Part of a small language model's weights: 6 heads of 64, tied embeddings.
MLP neurons of a small language model. Each row is named by its layer, matrix (up: input weights; down: output weights) and neuron, and shows model dimensions 160-287. Each number is 200 + 40 x the weight over its row's rms, rounded and kept within 0 to 999.
After each neuron's rows, "fires in" lists the words (lower case) most often at its 100 highest values on Wikipedia text that the model never trained on.

L7.up710,258,168,212,251,208,198,220,221,203,184,219,287,167,236,150,225,176,268,204,242,173,221,164,136,236,177,150,168,197,242,158,202,253,194,190,244,210,201,197,184,73,193,124,187,234,218,166,198,255,277,249,188,208,233,250,198,174,228,133,191,150,187,208,304,207,218,241,117,244,165,195,215,182,136,158,173,266,200,253,183,208,232,200,184,161,187,228,183,139,159,171,180,206,258,229,217,213,262,248,165,195,208,218,161,186,201,154,162,240,101,134,211,218,86,232,149,259,169,236,248,170,123,258,231,155,253,195,270
L7.down710,192,238,183,204,229,194,183,220,178,246,204,187,212,165,232,226,155,263,270,219,177,251,199,188,153,218,224,195,154,120,188,140,156,240,228,222,137,201,263,189,204,151,183,197,135,211,243,161,239,151,212,208,147,210,255,180,179,184,227,177,240,167,142,201,249,226,233,237,201,204,155,102,175,284,257,203,153,206,241,151,153,231,145,212,213,191,248,197,247,317,243,171,148,203,180,174,225,190,266,255,201,186,196,234,192,167,185,217,214,275,234,201,168,250,172,243,156,157,142,136,192,208,188,180,200,173,225,240
fires in: "a", "the", "his", "as"

L7.up1286,226,357,194,189,174,235,267,172,243,143,251,179,199,165,198,157,149,229,168,100,258,240,179,148,154,176,202,209,161,226,192,209,216,268,213,229,152,191,160,237,215,177,227,249,85,256,227,227,234,214,202,207,139,252,269,141,208,212,250,207,241,160,195,209,232,118,224,185,153,228,204,150,180,188,236,240,223,178,200,235,158,203,183,253,174,260,221,165,192,176,148,177,150,200,242,191,199,200,206,123,151,222,93,195,142,155,177,219,197,151,124,196,167,269,177,198,245,170,247,187,225,178,230,189,139,229,167,245
L7.down1286,305,189,189,194,218,161,271,125,239,218,166,224,224,131,201,248,247,120,151,192,146,160,163,213,274,214,168,210,192,217,195,179,212,138,187,194,165,169,278,150,172,369,214,241,234,165,157,190,197,181,221,115,228,150,221,186,209,160,226,221,212,243,195,208,265,189,279,209,151,198,223,147,165,197,162,164,138,213,121,161,196,155,216,176,220,240,234,171,130,215,193,185,197,213,301,196,169,205,225,168,180,287,153,226,213,153,186,203,211,191,192,167,199,168,238,173,212,230,192,192,234,257,209,218,197,238,207,230
fires in: "a", "most", "his", "first", "other", "only"

L7.up18,188,204,204,219,338,177,187,151,250,251,211,208,177,184,189,187,225,210,249,207,140,239,247,188,198,201,177,250,275,209,202,188,253,232,232,262,190,113,226,93,207,161,225,203,178,173,221,133,209,265,265,118,204,179,174,240,158,231,139,250,234,247,240,207,207,155,257,200,177,206,102,139,256,218,245,220,216,156,174,195,126,205,165,222,99,174,199,224,263,238,219,178,223,246,239,157,200,241,248,210,192,252,209,192,212,178,185,269,253,77,174,280,187,128,181,224,120,184,183,209,86,171,197,216,190,224,194,258
L7.down18,230,186,234,236,172,281,251,198,189,227,235,249,254,160,196,221,179,191,133,169,200,306,199,194,176,233,224,231,193,211,238,216,218,219,152,227,205,169,231,217,220,203,174,187,264,197,240,259,175,253,249,225,177,160,203,98,194,233,178,144,186,226,267,166,193,189,222,202,213,213,155,202,159,194,225,197,192,162,193,230,135,241,216,252,209,229,139,188,201,178,189,252,173,118,229,144,234,226,148,213,169,216,197,165,162,304,239,145,116,156,239,220,231,143,123,171,234,267,271,170,241,240,143,179,156,175,180,185
fires in: "a", "the", "successful"

L5.up950,133,170,138,152,158,220,177,150,222,173,195,206,215,188,153,280,183,284,238,198,171,230,201,152,175,228,166,204,263,205,190,238,247,132,212,263,216,203,212,147,236,202,190,210,213,194,158,128,240,176,107,221,137,249,180,231,195,251,244,215,182,214,175,224,239,137,251,166,192,163,227,101,271,216,182,155,188,210,277,164,184,264,156,132,184,215,170,139,154,227,248,212,207,235,207,193,211,253,152,180,188,246,249,237,227,227,216,272,186,131,294,192,203,151,246,269,213,239,191,225,124,148,191,173,245,181,196,174
L5.down950,252,158,247,188,292,191,235,172,200,242,223,218,247,185,188,205,205,179,188,186,179,236,229,199,255,254,159,193,195,225,172,177,153,222,249,196,230,186,197,248,150,270,186,156,251,170,159,153,69,265,228,182,237,191,189,188,192,193,195,132,174,183,184,239,153,212,270,304,181,140,181,110,253,214,184,281,149,177,273,175,170,229,194,202,143,167,228,241,182,180,233,261,176,129,223,245,219,190,240,205,235,121,191,144,222,225,180,212,203,210,232,135,235,232,180,176,171,163,233,197,274,247,183,182,200,199,188,249
fires in: "the"

L7.up549,181,237,200,248,150,208,217,144,175,227,172,233,231,217,186,155,172,169,214,242,182,229,230,79,196,158,247,220,257,289,185,227,256,167,138,166,149,193,214,212,124,104,196,170,241,170,156,154,204,201,229,231,185,218,111,212,190,224,167,157,213,232,175,130,185,198,120,233,197,150,217,142,229,160,140,224,226,283,224,210,186,200,278,225,158,254,242,66,151,192,207,212,175,217,238,209,162,238,214,228,179,115,229,184,192,217,262,189,100,161,230,254,208,168,261,223,167,193,250,226,191,153,214,196,209,222,197,145
L7.down549,175,156,187,231,169,192,174,155,268,213,237,176,155,162,207,179,208,153,154,260,168,236,264,193,134,158,155,171,236,232,176,165,245,222,178,174,218,184,135,163,209,161,150,211,156,114,209,156,188,190,264,220,215,150,189,193,227,249,273,266,161,154,214,203,259,165,192,260,202,211,197,165,197,220,224,229,241,214,243,228,184,201,214,213,240,248,202,139,185,178,156,268,140,232,271,220,255,236,230,179,258,165,174,258,189,212,261,201,262,151,138,188,240,174,225,263,241,141,161,147,173,115,173,184,218,190,221,210
fires in: "the", "an", "that"

L6.up630,182,254,215,224,267,208,182,179,210,238,208,219,235,166,149,206,229,242,205,121,171,227,175,235,195,279,273,243,192,169,225,212,146,191,165,169,191,151,146,233,168,89,202,227,173,192,104,246,281,154,195,251,251,229,225,256,172,265,169,195,195,234,181,236,225,192,329,206,258,263,242,164,112,206,206,218,181,233,217,233,215,254,212,182,276,209,229,181,198,241,189,199,193,193,177,159,167,221,220,250,158,250,195,154,244,150,218,227,191,165,140,213,204,232,148,156,204,189,315,186,182,193,214,180,159,235,158,246
L6.down630,182,186,239,230,197,203,216,152,163,228,186,188,179,253,264,237,187,248,138,186,209,241,199,198,251,179,150,234,218,191,153,200,217,179,198,180,299,257,161,213,206,286,173,170,166,216,229,194,183,162,104,205,315,163,124,272,154,225,241,211,265,201,166,157,262,166,259,165,190,200,162,171,244,184,233,193,215,186,196,215,216,255,187,268,133,138,273,190,138,216,231,172,206,232,174,146,240,218,187,180,185,194,174,239,155,196,211,187,205,197,218,180,228,193,133,216,169,195,252,235,185,185,235,171,142,164,107,235
fires in: "a"

L4.up105,188,150,142,210,230,218,240,252,217,220,179,233,138,252,181,192,239,254,196,286,211,197,229,187,191,228,222,130,211,208,120,205,178,244,242,264,200,168,196,146,156,200,210,267,128,218,243,207,256,325,119,177,246,171,237,256,223,177,228,241,191,226,184,197,268,225,275,251,170,167,130,226,190,237,188,172,202,231,213,207,230,130,206,244,198,258,234,220,205,242,178,150,208,265,128,208,222,176,198,178,237,265,200,203,208,186,219,183,246,154,220,175,181,222,248,214,207,113,228,242,157,167,204,193,238,230,229,195
L4.down105,237,196,204,207,232,161,233,179,317,172,209,191,190,185,192,202,202,190,216,184,270,173,222,171,261,197,242,178,226,206,180,164,257,217,134,146,236,231,174,230,270,226,241,189,192,202,182,120,201,162,206,164,240,161,248,213,184,219,177,181,176,147,285,243,273,182,182,197,187,204,155,236,238,119,259,252,170,236,250,193,219,237,252,246,189,221,219,200,237,180,134,188,202,140,250,231,186,227,211,213,191,146,296,205,161,226,211,188,186,181,117,246,188,160,296,229,189,212,217,211,132,239,190,223,219,135,174,154
fires in: "the", "first", "as", "only", "principal", "last"

L7.up1378,239,212,201,201,215,179,145,248,277,202,167,219,255,134,206,214,213,185,221,262,262,160,173,157,231,153,207,196,212,178,216,173,159,126,207,198,230,203,222,188,208,179,186,288,119,260,268,181,250,193,181,235,268,203,170,182,150,210,212,193,253,174,194,164,211,276,188,218,236,257,210,265,213,145,247,193,173,181,184,202,210,220,161,208,271,88,205,215,161,218,187,172,192,163,294,268,171,167,223,169,165,197,188,175,150,190,248,237,213,171,188,214,196,208,247,216,197,228,230,115,164,134,236,233,183,164,306,227
L7.down1378,205,199,175,208,147,226,246,191,223,171,131,184,218,201,225,183,231,192,175,173,241,199,230,264,243,239,262,180,203,189,274,247,145,200,139,211,221,163,217,233,130,177,247,211,191,238,190,178,220,180,265,216,173,224,222,202,106,176,187,213,231,167,205,161,169,184,149,228,194,254,184,156,205,194,227,162,190,263,174,178,240,210,102,222,155,206,260,234,218,127,213,178,178,250,211,174,173,97,259,231,172,166,154,151,270,200,144,159,181,163,272,247,148,155,227,270,171,133,237,224,209,220,280,260,132,199,192,199
fires in: "a", "or", "an", "each", "only", "any"

L7.up1024,199,222,243,217,136,190,213,174,207,250,230,218,200,183,277,229,147,234,243,218,218,169,179,188,197,266,202,232,150,202,197,212,186,244,237,205,189,202,202,240,226,105,104,285,148,218,152,236,222,180,192,228,169,166,123,245,147,181,93,184,218,214,158,146,198,149,176,107,256,201,188,219,216,244,216,142,239,217,211,176,197,177,197,196,165,166,221,182,260,253,200,132,215,169,175,156,150,217,187,230,266,307,200,239,199,132,132,218,264,182,209,256,182,183,205,241,237,273,282,247,135,194,226,195,161,200,208,130
L7.down1024,217,210,179,214,245,232,188,149,182,158,209,250,168,155,190,249,156,229,224,167,163,187,202,98,213,181,170,151,213,220,233,175,179,230,193,193,261,204,184,159,243,185,190,285,211,229,218,192,141,228,228,233,159,262,155,274,157,169,193,203,157,208,200,278,187,252,221,139,126,267,217,209,219,161,214,260,248,220,239,186,207,189,225,232,164,273,182,152,197,203,183,149,170,226,199,117,214,243,211,201,257,220,342,197,240,228,240,195,152,203,261,182,223,175,238,205,247,283,212,215,199,184,243,218,163,204,245,256
fires in: "a"

L7.up602,198,227,183,213,192,113,224,202,226,240,207,286,173,271,167,221,136,215,248,197,212,174,142,171,199,177,256,201,231,221,223,216,170,231,197,192,241,188,219,231,181,198,201,245,201,172,211,246,220,263,219,268,185,235,184,284,160,194,181,191,135,257,175,196,229,159,238,188,180,218,209,253,220,195,216,152,198,202,226,110,171,218,127,200,189,202,155,161,160,168,258,261,247,220,190,189,199,176,187,104,194,291,242,153,199,170,274,140,204,250,202,192,204,267,178,277,250,236,209,278,236,145,184,256,184,176,237,234
L7.down602,183,191,207,191,263,281,207,204,129,174,187,235,192,195,201,195,222,203,220,153,244,183,197,125,193,211,211,270,175,165,176,168,168,211,226,230,167,192,246,194,198,234,183,230,227,227,211,169,141,152,171,173,185,184,168,216,193,259,213,170,219,209,242,192,180,168,179,204,237,255,153,181,222,251,184,208,182,195,163,238,150,146,261,173,152,167,241,264,212,257,206,160,156,172,228,240,205,206,151,231,235,180,125,154,218,244,120,202,193,147,170,180,190,178,198,126,188,215,199,154,124,239,173,145,169,226,145,190
fires in: "the", "to", "controversial"

L7.up426,172,301,192,231,165,224,172,189,241,186,247,220,145,224,219,228,210,161,261,151,180,240,275,193,169,283,157,192,226,189,226,265,240,247,244,185,148,178,195,179,201,203,201,248,181,121,203,227,189,210,252,212,157,223,273,188,195,139,211,219,123,132,206,154,160,235,208,237,239,188,208,257,167,202,200,171,215,147,206,243,197,183,125,172,241,182,135,204,122,257,96,167,219,202,144,168,182,165,214,242,154,208,187,111,142,199,202,236,200,153,262,215,207,210,299,273,223,148,195,207,162,213,205,199,194,200,155,165
L7.down426,150,201,252,249,170,159,164,211,228,183,82,216,234,207,245,207,191,267,279,200,167,260,186,217,222,204,164,158,186,256,178,190,202,236,206,132,154,143,179,180,191,162,232,165,211,195,225,200,193,163,142,249,180,193,224,147,222,252,184,205,171,120,252,254,241,224,196,241,180,177,196,211,172,103,132,206,142,154,124,208,255,226,101,157,217,220,235,151,165,190,147,158,238,221,165,164,231,269,266,223,226,234,290,192,249,202,224,279,183,194,270,132,278,195,264,180,188,253,180,211,127,233,271,247,183,145,153,177
fires in: "the", "most", "ferencváros", "eldest", "s"

L7.up1003,204,172,203,188,186,161,266,182,160,257,205,239,212,218,198,233,217,209,231,197,192,270,177,233,157,260,239,153,212,213,237,197,188,193,175,210,103,170,231,227,235,155,212,179,164,278,242,136,261,227,232,190,222,254,265,198,85,234,160,250,128,198,156,191,215,163,209,188,205,190,170,214,169,203,204,236,210,237,181,162,208,173,213,199,186,224,161,153,186,182,223,152,217,243,214,242,262,145,215,201,199,205,109,136,163,227,229,206,180,194,219,219,230,171,187,264,161,255,182,192,197,275,141,194,273,174,213,171
L7.down1003,140,173,195,180,176,181,210,179,238,245,162,197,202,180,184,170,190,228,235,231,230,159,164,251,236,223,211,104,187,229,158,203,209,237,134,184,184,122,164,115,252,247,223,143,222,152,288,132,186,182,191,254,179,234,247,189,219,134,207,179,146,145,180,204,184,258,206,138,164,220,141,160,203,134,187,197,194,154,253,224,174,147,200,160,164,248,245,240,148,215,205,211,215,281,239,192,212,283,131,211,244,236,173,230,264,225,212,193,196,155,228,106,201,210,208,183,247,182,187,96,187,226,261,185,199,218,193,259
fires in: "the", "his", "their"